From a checkpoint of a small transformer trained on Wikipedia.
Training: a variant of Muon for these matrices, 214M tokens, 7028 steps.
MLP neurons of a small language model. Each row is named by its layer, matrix (gate and up: input weights; down: output weights) and neuron, and shows model dimensions 160-223. Each number is 50 + 10 x the weight over its row's rms, rounded and kept within 0 to 99. A neuron's up and down rows have the sign that makes its largest values positive.
Before each neuron's rows, "fires in" lists the words (lower case) most often at its 100 highest values on Wikipedia text that the model never trained on. A number after a token or word is its count.

fires in: "was" 48, "is" 39, "were" 5
L4.gate269:55 52 52 58 69 30 59 45 60 55 16 52 35 39 57 52 70 40 44 53 52 48 44 47 16 42 61 49 49 38 64 36 44 46 54 41 49 62 54 50 41 64 65 67 52 48 50 28 46 56 65 47 34 46 57 50 58 58 42 63 60 39 40 55
L4.up269:43 46 53 41 60 47 40 58 66 41 66 63 45 33 56 67 54 38 64 64 56 52 70 66 47 44 40 35 32 40 42 48 43 82 46 25 31 33 55 56 27 67 55 53 39 52 38 46 56 43 52 53 53 30 40 46 42 62 42 55 38 61 50 43
L4.down269:45 56 48 63 46 54 56 54 46 34 43 42 54 54 48 50 50 42 62 68 54 59 59 64 61 46 57 39 38 51 62 52 43 49 51 45 39 39 51 55 43 78 47 48 40 45 56 41 49 36 48 42 36 36 56 48 23 64 55 70 45 72 40 39

fires in: "with" 69, "to" 6, "in" 4, "within" 4
L5.gate723:50 53 37 39 53 69 45 50 62 39 43 50 46 43 70 49 52 53 48 60 51 46 36 44 56 49 44 62 56 47 71 52 59 48 52 57 59 38 55 49 64 45 51 57 45 49 56 39 51 46 36 49 73 41 71 55 46 52 66 57 68 57 41 43
L5.up723:51 48 46 54 51 48 43 58 44 60 63 65 47 36 40 42 53 66 42 44 80 43 53 60 43 43 48 50 53 55 62 36 63 33 60 49 40 57 51 61 44 44 65 45 57 40 47 53 53 43 52 55 48 39 53 43 45 60 38 55 41 45 44 29
L5.down723:37 46 51 48 31 52 44 39 53 59 40 53 50 60 42 54 55 61 65 49 63 63 55 60 47 52 59 59 43 56 54 44 41 46 38 30 57 58 56 54 42 55 43 46 48 42 35 65 44 60 45 58 60 41 56 42 33 55 46 56 53 52 67 47

fires in: "the" 90
L6.gate484:61 58 50 45 44 38 34 44 33 55 45 53 36 60 49 61 60 54 65 58 45 60 64 55 29 44 39 43 49 41 38 45 62 53 40 44 56 49 42 66 48 48 49 49 46 60 34 42 53 57 40 46 44 47 68 48 55 57 53 72 49 57 59 45
L6.up484:40 59 44 46 50 47 55 50 30 53 42 35 40 55 45 50 60 45 46 67 45 44 52 60 59 26 48 52 44 55 57 51 59 41 58 46 30 67 39 47 68 38 55 46 33 47 45 60 34 57 52 51 45 44 54 37 49 54 65 44 46 37 42 43
L6.down484:67 54 41 38 54 51 64 46 44 49 65 65 45 69 51 58 54 51 38 55 38 55 64 51 59 47 70 60 25 42 42 40 29 48 46 39 55 46 43 42 43 31 54 45 46 51 33 59 44 33 45 64 32 56 55 42 32 43 48 57 43 49 54 60

fires in: "in" 42, "during" 25, "of" 10, "throughout" 5, "for" 5, "to" 4
L5.gate166:55 57 48 38 43 48 45 43 68 50 27 53 44 52 41 52 46 53 48 44 35 70 49 44 57 68 47 67 32 61 43 28 54 56 43 58 46 60 32 51 45 55 44 61 50 57 54 52 51 29 37 45 34 57 52 51 43 38 42 38 49 49 36 46
L5.up166:34 45 54 38 53 44 38 53 52 44 41 43 41 31 52 59 51 36 62 52 54 23 36 54 58 52 56 41 53 39 46 35 53 54 61 61 52 59 34 57 40 37 52 35 45 45 62 38 42 51 54 36 71 35 39 41 49 61 76 53 37 52 41 55
L5.down166:43 66 55 62 44 58 48 42 40 45 42 35 51 53 47 48 39 35 56 49 53 49 37 35 63 60 62 21 51 31 29 60 66 50 51 36 63 64 44 48 64 44 50 40 46 53 45 53 33 42 37 47 62 59 51 43 49 48 51 70 50 41 51 56

fires in: "between" 26, "the" 12, "both" 9, "many" 6, "three" 5, "two" 5
L6.gate763:58 67 54 46 57 35 61 36 57 52 55 43 48 43 46 36 46 34 60 51 37 61 64 58 36 65 51 55 55 46 54 51 48 63 46 55 42 65 53 57 37 43 33 64 34 77 25 65 72 35 42 27 54 51 48 65 49 47 67 68 51 63 52 58
L6.up763:57 60 67 49 37 57 65 31 48 77 47 35 31 56 51 43 43 67 45 68 49 24 45 60 31 57 52 61 48 54 64 44 49 46 40 36 42 60 48 58 52 46 54 52 41 69 43 54 63 35 55 34 54 39 62 47 52 53 44 45 46 55 54 28
L6.down763:58 47 47 34 42 56 45 45 64 58 47 53 47 49 27 51 42 43 52 49 53 54 48 51 55 47 63 44 62 42 32 67 58 58 51 39 51 59 56 50 34 49 56 40 73 59 56 38 49 44 38 43 35 45 58 53 51 58 37 48 40 40 40 54

fires in: "in" 25, "on" 14, "at" 8, "from" 6, "by" 5, "all" 4
L5.gate296:50 56 73 50 57 36 52 50 44 55 69 36 53 63 55 61 52 58 59 53 62 45 29 50 44 63 59 44 60 34 37 53 71 43 48 53 63 47 52 59 52 48 41 44 46 51 48 63 73 50 41 45 57 41 57 63 59 60 36 38 50 52 46 37
L5.up296:49 64 49 48 58 32 58 58 60 34 52 68 56 45 59 41 42 43 43 50 58 46 40 54 44 64 56 56 54 55 26 61 51 40 53 44 39 53 39 40 40 50 41 58 40 52 59 47 53 43 48 47 42 61 48 51 43 37 56 56 34 33 55 57
L5.down296:33 50 43 38 58 32 63 38 43 66 42 38 66 29 62 60 61 54 39 42 67 49 31 39 66 68 57 49 30 40 36 53 56 39 55 57 56 59 45 52 38 49 56 49 51 38 47 65 33 43 68 40 46 41 59 48 61 43 59 59 54 54 56 42

fires in: "the" 26, "late" 13, "early" 12, "mid" 6, "1980s" 5
L6.gate461:43 41 59 57 37 52 56 52 53 51 36 58 40 32 59 67 50 48 38 48 52 44 33 54 55 68 62 40 66 44 57 40 69 41 41 57 61 45 47 55 66 50 41 68 34 31 42 64 34 52 39 46 42 53 48 37 44 31 49 56 50 48 31 45
L6.up461:47 51 66 34 49 58 55 58 37 42 48 42 41 38 36 65 54 46 46 44 45 59 48 53 51 65 48 43 64 57 61 56 67 38 42 65 62 55 36 56 42 52 54 36 22 38 49 66 34 72 34 45 52 33 52 26 42 58 59 50 60 51 34 44
L6.down461:44 45 42 34 69 49 58 35 44 42 43 53 56 50 50 58 53 55 37 57 51 53 36 59 45 60 63 45 32 45 64 62 63 46 29 52 59 65 55 50 49 51 53 38 35 56 42 50 34 47 55 68 37 48 45 60 43 59 44 58 47 41 28 46

fires in: "be" 35, "to" 19, "up" 7, "from" 6, "in" 4
L3.gate636:49 41 33 44 30 44 56 42 49 51 56 56 50 76 58 41 38 49 57 54 44 36 58 40 49 55 51 59 62 60 54 48 50 43 63 52 49 32 46 50 59 51 42 53 41 60 48 49 34 57 40 50 53 47 44 61 47 48 67 38 42 43 47 44
L3.up636:46 56 49 58 46 46 47 50 30 73 48 31 49 43 55 66 60 82 36 49 61 67 52 60 30 38 57 54 63 62 58 38 29 42 37 54 46 59 49 54 58 33 52 55 46 50 47 54 48 45 57 49 51 61 52 50 45 62 60 42 42 44 41 48
L3.down636:62 49 56 46 41 56 58 08 59 56 58 56 49 79 49 47 45 43 61 62 57 40 63 45 53 30 48 56 60 48 45 47 48 53 47 38 48 40 49 46 40 46 59 54 58 46 42 56 46 23 59 52 30 51 60 47 46 46 30 41 48 59 43 37

fires in: "the" 43, "s" 20, "those" 5, "high" 4, "only" 4
L6.gate223:49 62 67 62 60 38 57 36 40 71 52 63 40 51 49 43 44 36 48 48 51 44 62 41 51 53 40 58 54 57 47 41 46 44 58 23 50 50 42 50 38 42 62 36 47 50 52 51 41 43 51 44 58 54 47 59 40 53 64 31 53 74 39 41
L6.up223:55 59 45 50 42 35 55 47 44 54 68 46 36 53 54 70 39 67 38 51 57 53 34 49 57 52 55 54 49 48 38 58 42 55 30 50 39 52 62 49 48 57 47 76 41 62 43 49 65 50 42 56 47 53 40 53 38 37 40 46 53 59 46 44
L6.down223:55 59 48 48 22 28 40 17 54 47 57 49 48 50 61 44 46 47 44 53 54 61 57 48 49 33 53 48 57 54 43 68 53 39 47 56 33 51 48 48 39 55 45 51 45 50 41 31 61 51 55 51 36 52 46 73 66 34 59 56 34 58 48 51

fires in: "is" 46, "was" 11, "crosses" 4
L5.gate652:55 56 53 45 53 55 59 54 52 49 53 56 61 41 47 65 48 38 54 50 45 42 40 60 38 28 48 40 52 63 55 58 44 36 44 45 49 34 48 49 51 56 51 36 30 62 59 49 52 40 64 45 60 41 39 69 40 47 42 44 57 51 46 37
L5.up652:47 43 38 61 49 48 45 58 42 60 38 49 35 56 49 66 63 64 39 43 60 45 42 29 54 71 45 62 60 41 52 68 38 49 71 43 56 47 62 54 58 67 51 55 52 45 67 69 66 50 52 67 46 42 38 50 65 36 41 53 60 39 60 58
L5.down652:53 42 50 53 65 40 44 56 56 45 48 51 39 47 53 60 56 39 44 59 44 25 47 46 43 54 63 67 62 61 55 61 58 42 42 62 51 49 49 43 35 52 56 23 57 62 43 56 46 56 46 42 56 55 57 44 68 64 52 59 58 38 63 53

fires in: "in" 26, "by" 20, "after" 4, "blvd" 4
L4.gate181:68 50 61 47 66 43 38 30 56 41 37 48 32 59 52 47 40 47 59 58 38 52 63 41 43 49 64 59 31 43 55 51 40 49 46 54 48 61 58 46 53 46 66 48 47 56 34 35 74 53 67 56 56 70 50 47 68 42 64 28 44 33 47 49
L4.up181:53 48 46 49 48 32 67 50 61 49 51 50 43 55 58 42 37 39 73 64 37 27 71 43 41 52 37 40 64 51 39 64 40 55 50 44 38 48 60 52 50 34 53 50 68 40 30 47 58 59 41 59 60 54 59 45 33 38 46 54 57 20 53 52
L4.down181:64 46 65 47 16 47 47 32 60 47 50 39 47 62 61 61 50 42 69 57 59 36 55 70 61 59 42 76 52 47 46 47 56 64 42 34 55 47 58 49 47 50 58 52 58 58 44 33 36 42 48 63 54 43 58 48 41 26 50 69 44 57 51 44

fires in: "another" 16, "second" 11, "single" 11, "two" 8, "of" 6, "four" 5
L3.gate453:53 60 53 54 37 40 70 56 62 49 49 59 62 35 34 42 38 62 33 50 47 69 45 53 46 53 47 46 15 53 44 62 66 49 46 44 48 56 54 50 47 70 47 61 31 32 54 57 52 38 55 42 56 41 33 46 52 65 52 38 51 48 57 47
L3.up453:55 58 46 44 39 38 65 40 39 32 45 58 51 47 44 58 47 55 40 57 53 49 45 59 58 25 44 61 33 61 54 51 44 49 54 42 65 53 46 55 58 63 54 62 27 53 54 31 54 30 65 57 50 29 66 39 50 63 55 34 45 45 50 48
L3.down453:72 62 56 54 62 44 63 40 41 64 46 50 49 46 50 39 42 54 40 34 37 47 51 58 54 50 62 50 38 54 51 39 54 53 63 56 64 61 43 28 45 54 52 71 46 54 65 68 44 50 37 66 56 52 59 46 48 45 27 45 54 56 56 59

fires in: "there" 34, "it" 19, "home" 4
L4.gate230:56 69 55 52 64 42 46 57 46 70 51 44 48 43 46 63 71 42 62 48 35 55 55 42 36 42 40 60 39 71 63 56 40 62 42 39 40 58 70 77 35 66 44 64 42 46 52 39 44 51 50 26 48 48 49 51 53 36 74 58 45 41 56 47
L4.up230:53 57 53 60 56 51 36 42 42 40 41 57 51 54 46 51 63 34 53 58 47 40 41 43 65 34 45 52 49 57 31 61 32 62 37 67 60 52 53 35 63 60 69 62 39 39 55 49 37 47 47 40 37 53 48 41 55 52 54 48 47 30 52 70
L4.down230:43 45 48 43 56 49 52 62 47 76 53 43 58 56 52 46 63 41 56 40 58 31 64 55 43 35 49 31 30 46 60 53 60 49 42 57 35 57 59 65 62 65 53 69 45 49 49 47 61 48 46 58 44 51 45 46 34 27 66 41 45 58 53 32

fires in: "was" 46, "is" 7, "of" 7, "holds" 4, "received" 4, "on" 4
L5.gate705:60 61 58 56 49 43 44 45 55 41 41 48 51 60 42 53 53 65 50 44 45 25 52 49 45 41 29 45 66 43 47 62 55 30 31 63 49 34 56 48 67 59 57 44 38 46 25 44 47 45 68 47 45 71 30 56 26 54 47 44 47 45 53 62
L5.up705:50 40 37 46 52 58 38 39 59 59 54 56 57 46 62 53 59 57 51 48 50 41 51 30 49 50 59 60 50 45 39 51 24 50 55 57 65 63 29 61 61 60 52 51 61 49 66 47 48 55 41 59 49 62 54 52 49 56 32 49 42 43 49 42
L5.down705:43 48 39 44 30 63 49 33 57 49 44 34 43 47 38 46 60 43 48 65 40 37 37 48 46 69 47 42 69 36 53 56 40 49 33 51 44 56 28 50 49 36 41 40 53 42 34 41 46 38 35 54 51 50 64 45 44 52 49 73 56 41 52 48

fires in: "on" 55, "that" 10, "the" 8
L4.gate462:45 56 42 50 46 41 55 39 40 64 69 54 35 55 53 52 53 52 69 33 36 41 40 52 39 47 46 48 52 46 64 46 47 57 59 47 55 47 56 49 60 79 49 41 47 56 54 58 51 36 53 40 36 31 53 55 47 49 51 41 68 56 54 52
L4.up462:44 36 35 50 48 53 45 63 66 58 53 42 52 48 37 55 44 46 59 50 34 61 38 53 57 48 38 44 62 61 35 51 43 37 42 60 42 60 45 44 33 49 61 57 38 38 55 68 33 50 45 48 47 51 46 51 49 51 42 48 46 51 46 56
L4.down462:33 62 59 43 48 33 55 49 36 47 45 47 54 71 53 58 52 49 62 23 54 42 43 65 52 39 53 50 47 43 28 54 35 62 44 44 44 45 53 25 53 50 52 50 38 59 52 45 57 43 54 38 54 64 52 40 73 34 55 51 49 48 54 49

fires in: "s" 27, "since" 18, "at" 14, "from" 11, "as" 8
L3.gate404:38 52 36 41 51 53 49 65 54 56 49 57 46 47 47 58 46 59 42 47 47 54 32 40 44 51 52 40 47 70 36 61 49 56 51 35 51 47 52 38 59 51 55 58 46 49 49 59 28 49 63 41 55 38 43 52 46 39 50 43 59 39 56 54
L3.up404:43 34 34 46 49 45 64 63 67 57 42 37 40 62 41 41 47 66 44 37 40 62 49 41 44 64 56 62 68 54 33 49 37 58 52 48 64 50 53 45 48 57 70 37 59 57 51 72 44 61 42 47 52 54 53 39 45 47 52 53 52 50 56 57
L3.down404:41 57 53 44 46 42 58 58 47 52 48 40 36 61 55 49 45 25 40 33 56 30 58 54 35 57 37 48 46 58 44 40 52 47 52 57 59 50 52 55 57 49 54 29 38 47 47 57 34 64 47 38 48 41 49 53 54 49 36 50 64 46 33 52

fires in: "to" 52, "of" 35, "from" 4
L3.gate322:36 50 55 47 40 57 46 40 56 34 21 42 32 44 50 47 54 54 46 56 53 46 28 32 49 52 47 46 42 63 60 54 38 37 48 48 57 60 46 44 63 35 72 66 50 65 54 45 54 50 57 38 43 64 39 48 37 75 49 56 56 51 59 51
L3.up322:57 24 42 61 36 48 57 58 36 48 77 45 45 63 49 40 53 58 50 59 41 66 56 57 55 56 52 65 49 73 51 34 71 66 36 53 58 49 48 51 70 62 45 51 39 50 56 40 53 43 51 29 46 55 57 57 46 44 52 42 38 43 41 49
L3.down322:69 47 58 78 52 47 49 34 61 52 58 71 67 50 61 72 46 52 71 35 56 54 49 35 49 44 38 41 57 68 43 56 57 57 41 53 52 60 51 55 44 36 74 55 33 34 52 42 51 65 45 48 52 51 68 63 48 70 58 55 36 60 49 53

fires in: "from" 23, "in" 23, "of" 19, "at" 12, "his" 7
L5.gate472:37 60 72 51 49 48 45 35 56 37 58 35 41 60 52 61 47 48 47 58 57 40 44 37 51 51 48 52 46 56 36 43 43 67 61 47 57 57 52 52 38 37 48 43 50 68 44 44 44 41 53 55 66 38 37 61 51 40 46 51 49 44 53 32
L5.up472:45 47 53 62 55 38 54 71 52 51 57 52 46 52 35 44 51 48 41 30 36 63 44 48 35 71 61 51 42 47 56 50 40 56 55 55 45 47 46 45 62 61 63 49 54 47 60 64 45 65 52 46 54 40 48 40 61 41 45 31 50 63 45 35
L5.down472:48 64 52 61 55 56 50 47 46 59 58 58 62 56 56 74 48 35 38 51 84 54 56 39 38 43 53 57 42 51 67 41 60 61 47 26 47 43 61 56 82 61 54 58 58 38 53 56 42 50 50 60 29 41 47 46 39 61 58 51 43 44 23 56

fires in: "to" 24, "during" 18, "of" 13
L6.gate704:51 40 44 56 31 64 50 60 43 61 39 22 59 50 40 60 57 47 48 55 40 49 57 58 49 76 62 45 42 54 53 42 43 54 55 48 56 63 47 41 52 46 48 27 59 41 47 65 45 54 45 48 56 37 52 45 35 75 33 49 51 71 33 46
L6.up704:66 49 43 53 36 42 62 65 56 55 78 35 27 67 51 42 37 47 65 54 39 43 43 61 40 43 55 36 48 53 57 37 43 50 64 55 41 50 44 63 46 52 46 46 58 41 45 47 56 49 67 38 51 32 60 44 43 53 44 66 61 57 43 52
L6.down704:48 50 48 63 35 54 57 38 71 39 61 41 51 61 49 40 43 44 59 64 44 50 58 71 41 49 53 40 77 45 45 61 35 49 45 73 53 45 59 33 52 53 46 36 60 41 52 50 49 64 59 57 63 47 50 31 48 70 66 61 40 45 49 61

fires in: "rochdale" 23, "school" 13, "campus" 9, "schools" 4, "race" 4
L4.gate732:60 48 24 57 55 44 50 51 35 42 57 40 41 37 56 53 61 61 31 35 46 49 53 51 53 40 58 56 36 56 60 52 30 53 69 41 48 54 60 36 45 42 55 57 54 60 33 56 34 58 42 49 31 50 44 43 54 35 58 50 33 65 67 54
L4.up732:52 68 63 42 49 59 63 60 62 34 56 58 57 56 50 48 55 61 46 65 42 47 32 47 45 24 60 63 36 56 66 37 63 45 51 39 36 53 52 52 65 20 64 59 45 51 59 59 45 62 71 48 47 61 44 70 48 50 48 50 37 59 67 43
L4.down732:48 51 46 42 59 61 56 42 48 35 82 47 45 44 61 60 53 55 55 39 48 51 51 31 37 44 51 52 56 56 58 53 46 52 59 44 68 39 57 59 33 23 60 51 55 37 58 57 50 72 48 45 54 50 40 26 61 49 44 59 54 45 57 55

fires in: "new" 36, "own" 16, "original" 10, "www" 4
L4.gate180:41 62 30 55 55 48 57 39 59 52 49 43 56 48 53 52 46 40 39 50 49 58 48 40 47 52 42 47 61 57 52 31 35 53 42 44 45 60 59 64 39 49 64 37 60 62 56 45 59 35 44 62 46 51 41 44 55 68 64 41 54 56 52 48
L4.up180:37 48 52 50 56 34 36 34 62 55 52 50 45 45 76 47 24 53 35 57 53 65 44 52 52 51 63 50 58 59 46 32 50 55 56 38 53 46 49 59 29 59 46 36 81 45 49 51 66 29 40 57 39 60 44 34 36 50 58 58 60 61 46 42
L4.down180:54 58 54 53 58 55 49 00 41 51 52 59 60 49 49 48 37 48 37 47 37 58 43 49 47 53 40 42 51 55 64 69 41 65 48 49 49 38 54 53 47 41 45 40 58 54 52 48 56 47 49 63 42 49 44 47 59 55 46 47 41 52 61 49

fires in: "no" 17, "any" 15, "were" 8, "also" 7, "some" 7, "not" 5
L4.gate419:47 63 53 57 47 14 61 68 50 59 31 54 55 61 43 55 58 43 36 44 39 51 47 68 48 38 37 47 63 34 50 49 73 44 45 50 45 58 38 42 54 51 40 57 30 43 42 58 44 42 44 54 41 37 47 42 51 58 58 45 47 47 37 61
L4.up419:51 51 58 59 58 58 68 44 61 58 54 62 44 51 55 50 45 59 29 56 45 55 63 53 51 60 43 44 56 32 53 53 34 54 56 49 33 45 51 29 40 57 40 40 60 43 68 55 47 60 40 44 52 69 39 26 40 52 44 54 58 61 40 35
L4.down419:48 65 45 50 46 32 50 36 47 67 59 54 47 65 25 47 57 52 50 32 52 58 42 71 59 58 44 67 52 48 49 79 61 43 43 39 42 54 52 54 34 61 53 37 48 53 54 47 64 59 45 44 47 56 54 50 38 49 43 50 48 50 70 49

fires in: "by" 48, "from" 10, "to" 8
L3.gate15:31 83 33 55 52 51 45 44 45 38 40 32 35 41 42 60 58 75 43 34 41 50 45 45 55 39 64 48 47 46 43 57 59 38 51 55 51 56 51 49 56 49 52 68 52 57 49 49 38 30 48 43 50 68 35 50 59 40 50 22 60 44 43 52
L3.up15:45 55 59 49 32 29 49 53 44 51 43 45 49 39 63 56 50 40 68 45 45 53 27 51 59 49 71 28 53 53 36 74 48 45 57 45 63 49 40 43 57 55 43 46 51 49 49 58 55 44 30 35 66 49 51 56 51 40 44 51 55 68 70 20
L3.down15:53 41 61 38 58 42 72 36 62 60 42 45 56 55 57 45 37 30 65 52 45 42 42 34 60 39 54 45 45 50 44 45 45 47 48 61 63 37 55 47 44 49 47 43 41 78 55 45 25 48 45 63 58 51 48 45 58 37 43 71 60 59 67 60

fires in: "of" 53, "as" 9, "on" 6, "to" 4
L5.gate364:53 40 36 39 57 62 43 40 50 49 60 50 46 49 51 62 57 39 50 63 51 65 52 73 31 47 66 52 38 57 64 55 75 66 49 49 41 50 47 43 55 61 40 62 48 45 27 55 49 49 58 66 43 50 64 54 45 47 54 61 49 64 65 47
L5.up364:56 37 58 54 46 37 44 35 41 45 54 43 42 50 39 38 58 54 48 51 54 37 38 52 56 65 44 48 54 40 56 68 61 46 47 52 56 36 62 43 49 47 40 49 60 30 42 53 53 60 64 47 60 63 39 51 46 40 55 42 42 52 61 35
L5.down364:49 53 53 69 38 43 42 40 55 44 48 54 41 38 69 60 51 37 41 49 49 46 45 53 49 55 27 45 71 42 40 49 57 36 58 62 56 54 61 41 38 47 60 34 49 38 56 64 38 60 55 47 59 47 48 51 64 66 63 75 54 52 45 58

fires in: "he" 37, "his" 11, "it" 7, "they" 4, "that" 4
L3.gate88:57 46 57 47 58 15 50 40 52 54 55 48 37 37 51 47 34 64 50 54 74 45 45 43 52 58 42 55 57 65 57 39 50 35 43 37 46 48 47 62 49 61 68 42 59 59 42 48 40 48 54 35 42 43 44 52 58 44 40 48 45 65 54 57
L3.up88:53 46 49 49 46 48 56 57 61 35 57 54 47 57 44 57 17 57 52 43 43 58 47 51 53 46 53 48 31 46 48 45 56 54 50 57 37 36 43 62 55 51 58 73 41 52 61 53 36 61 58 38 54 39 59 52 51 45 48 47 35 65 64 48
L3.down88:55 43 67 65 52 50 35 66 47 51 56 47 53 52 37 43 50 30 53 24 48 50 57 64 45 52 68 29 55 59 50 45 29 36 48 62 64 55 50 33 46 62 37 45 43 41 44 47 57 48 47 53 48 62 44 51 54 55 47 47 35 52 58 58

fires in: "new" 49, "career" 11, "indonesia" 6
L5.gate337:48 55 48 50 40 58 44 59 57 34 56 59 35 39 39 20 46 56 50 48 57 57 51 44 65 42 36 65 44 52 50 55 47 41 55 55 54 43 50 59 48 60 58 44 47 52 50 58 47 56 58 68 56 65 57 54 58 39 70 52 48 64 47 71
L5.up337:26 44 55 39 42 50 45 26 42 45 64 43 41 44 50 57 42 39 56 37 61 49 58 62 42 65 40 52 37 67 46 67 43 45 46 39 56 50 52 45 48 33 63 52 65 48 45 45 52 27 35 43 54 33 49 53 45 70 44 52 55 54 28 38
L5.down337:48 71 46 50 58 62 39 44 58 44 51 63 42 46 39 60 57 50 45 48 57 27 48 47 66 68 38 53 35 62 61 66 43 54 64 53 58 41 40 49 51 61 60 53 35 61 44 36 49 49 43 57 62 53 47 48 55 57 58 44 40 48 62 63

fires in: "there" 34, "place" 10, "general" 4, "notes" 4, "it" 4
L3.gate362:48 51 40 52 53 25 52 61 55 69 46 48 60 57 57 64 63 37 37 49 46 56 45 64 56 45 33 55 36 53 52 43 44 47 52 43 42 63 62 53 26 54 67 46 45 41 42 57 55 37 62 28 55 32 53 40 55 46 37 52 44 45 45 31
L3.up362:45 48 17 46 61 42 35 68 47 65 64 42 50 54 59 67 50 45 45 47 38 68 48 67 47 38 53 38 25 36 55 49 41 48 59 53 44 56 47 73 24 56 51 33 47 54 51 34 37 45 53 45 56 42 61 45 49 47 54 56 57 41 63 42
L3.down362:51 45 51 48 58 39 32 44 38 57 45 52 49 44 51 50 65 52 56 56 37 43 61 60 55 30 44 46 30 45 46 61 41 44 59 40 44 50 58 55 31 70 58 57 57 48 57 58 37 51 65 45 52 37 65 46 50 48 62 48 44 65 42 47

fires in: "to" 57, "of" 17, "with" 8
L4.gate459:67 52 50 48 39 46 55 55 45 45 45 54 56 56 60 49 47 31 48 43 43 49 56 59 41 55 55 38 59 54 44 44 43 52 57 64 45 64 61 53 69 46 62 59 56 65 38 50 37 56 39 41 31 59 47 40 66 34 65 62 55 51 61 52
L4.up459:60 24 43 43 50 42 60 45 62 26 55 50 57 52 53 49 32 64 61 41 54 47 36 38 59 38 45 33 55 50 33 30 51 49 57 74 42 44 73 67 66 50 61 26 38 54 28 40 48 53 48 36 45 62 45 63 48 38 69 41 44 53 47 52
L4.down459:49 58 45 46 59 55 71 22 48 59 37 23 64 63 60 43 52 48 54 30 38 65 42 45 45 40 49 47 56 39 68 60 53 40 32 66 40 59 60 55 47 55 56 52 30 44 41 33 48 64 44 56 48 49 51 45 59 62 53 55 50 57 61 67

fires in: "new" 58
L3.gate274:44 65 63 26 48 48 46 49 60 47 28 63 39 44 43 25 57 53 50 54 58 42 52 57 65 59 59 52 44 46 50 75 44 46 52 43 66 48 57 53 55 55 69 71 44 58 48 39 52 45 53 36 50 56 49 27 29 51 51 56 46 44 64 45
L3.up274:51 50 38 23 24 52 32 51 51 52 57 50 41 36 45 43 44 52 45 57 52 47 48 55 49 40 51 48 69 62 56 54 43 63 55 39 51 65 56 56 54 37 54 45 34 54 51 55 76 40 43 42 60 58 54 42 47 39 48 59 49 58 52 61
L3.down274:67 52 52 35 54 48 26 38 52 50 38 58 43 41 51 58 52 48 45 48 59 45 48 46 38 57 47 59 35 53 51 65 53 40 42 49 60 63 66 46 68 43 54 86 53 63 45 41 45 40 51 61 70 42 44 51 59 39 39 54 70 63 47 48

fires in: "before" 24, "until" 18, "after" 16, "since" 11, "to" 6
L5.gate562:54 36 48 59 45 46 58 52 39 52 48 51 43 39 63 38 59 61 61 47 63 50 26 34 56 52 49 38 38 58 41 63 62 49 46 57 69 56 48 40 55 58 53 57 33 50 49 68 38 42 75 23 45 49 47 54 47 50 46 33 70 34 36 46
L5.up562:50 46 41 52 42 50 59 39 38 38 26 52 68 49 49 56 54 37 58 40 56 64 46 33 35 60 38 44 59 54 48 44 58 50 44 50 46 60 48 63 74 61 35 49 39 53 70 46 39 63 42 35 46 64 56 53 55 63 45 54 32 45 57 49
L5.down562:57 44 36 61 47 57 44 42 32 52 43 70 61 61 64 54 49 48 52 43 33 54 41 56 37 52 35 47 62 35 40 42 40 50 67 46 33 50 33 33 41 42 30 44 54 46 43 54 51 45 58 48 51 51 47 47 46 42 53 37 51 59 32 51

fires in: "the" 54, "years" 16, "time" 5, "of" 5, "year" 4
L4.gate290:52 47 52 43 43 40 51 29 50 44 43 46 36 59 43 61 51 45 47 41 42 42 53 49 44 61 26 38 55 49 32 52 55 55 39 42 49 48 45 41 55 47 30 59 52 63 47 57 44 58 61 60 56 50 65 51 49 17 35 57 50 43 39 62
L4.up290:40 34 56 54 40 51 61 33 52 47 69 75 41 35 58 45 44 53 48 62 45 52 47 38 39 46 41 36 51 59 45 52 56 30 65 45 66 64 51 69 50 57 48 50 53 44 42 49 39 41 62 43 60 46 56 40 43 59 42 49 60 30 25 39
L4.down290:56 50 52 38 47 38 55 41 51 47 50 62 42 61 38 55 64 53 36 46 45 48 53 56 56 51 47 61 43 46 48 63 41 45 35 47 59 44 70 49 36 55 58 53 47 56 33 50 40 46 35 44 68 43 59 57 52 66 51 50 54 33 42 51

fires in: "at" 84, "from" 11
L3.gate247:51 49 53 67 39 48 57 52 58 68 56 47 46 55 55 61 53 43 30 34 55 68 48 34 35 30 41 55 49 46 29 56 51 38 47 49 52 46 34 52 68 75 54 40 73 51 43 41 36 48 46 42 62 32 50 46 62 39 35 53 66 56 47 29
L3.up247:33 50 45 51 33 55 53 51 45 62 45 59 61 55 70 68 33 43 47 46 50 51 37 33 44 45 55 48 59 48 34 58 54 66 41 52 55 49 59 25 53 64 54 35 71 63 36 55 40 57 57 45 55 42 43 44 56 47 44 60 58 44 44 44
L3.down247:32 41 45 38 49 41 51 46 47 56 42 37 62 61 56 42 59 44 41 45 52 42 28 53 49 47 63 52 54 36 31 53 28 52 45 46 58 45 47 34 56 33 62 29 51 40 32 47 37 47 57 56 51 29 49 38 31 64 57 57 56 56 47 35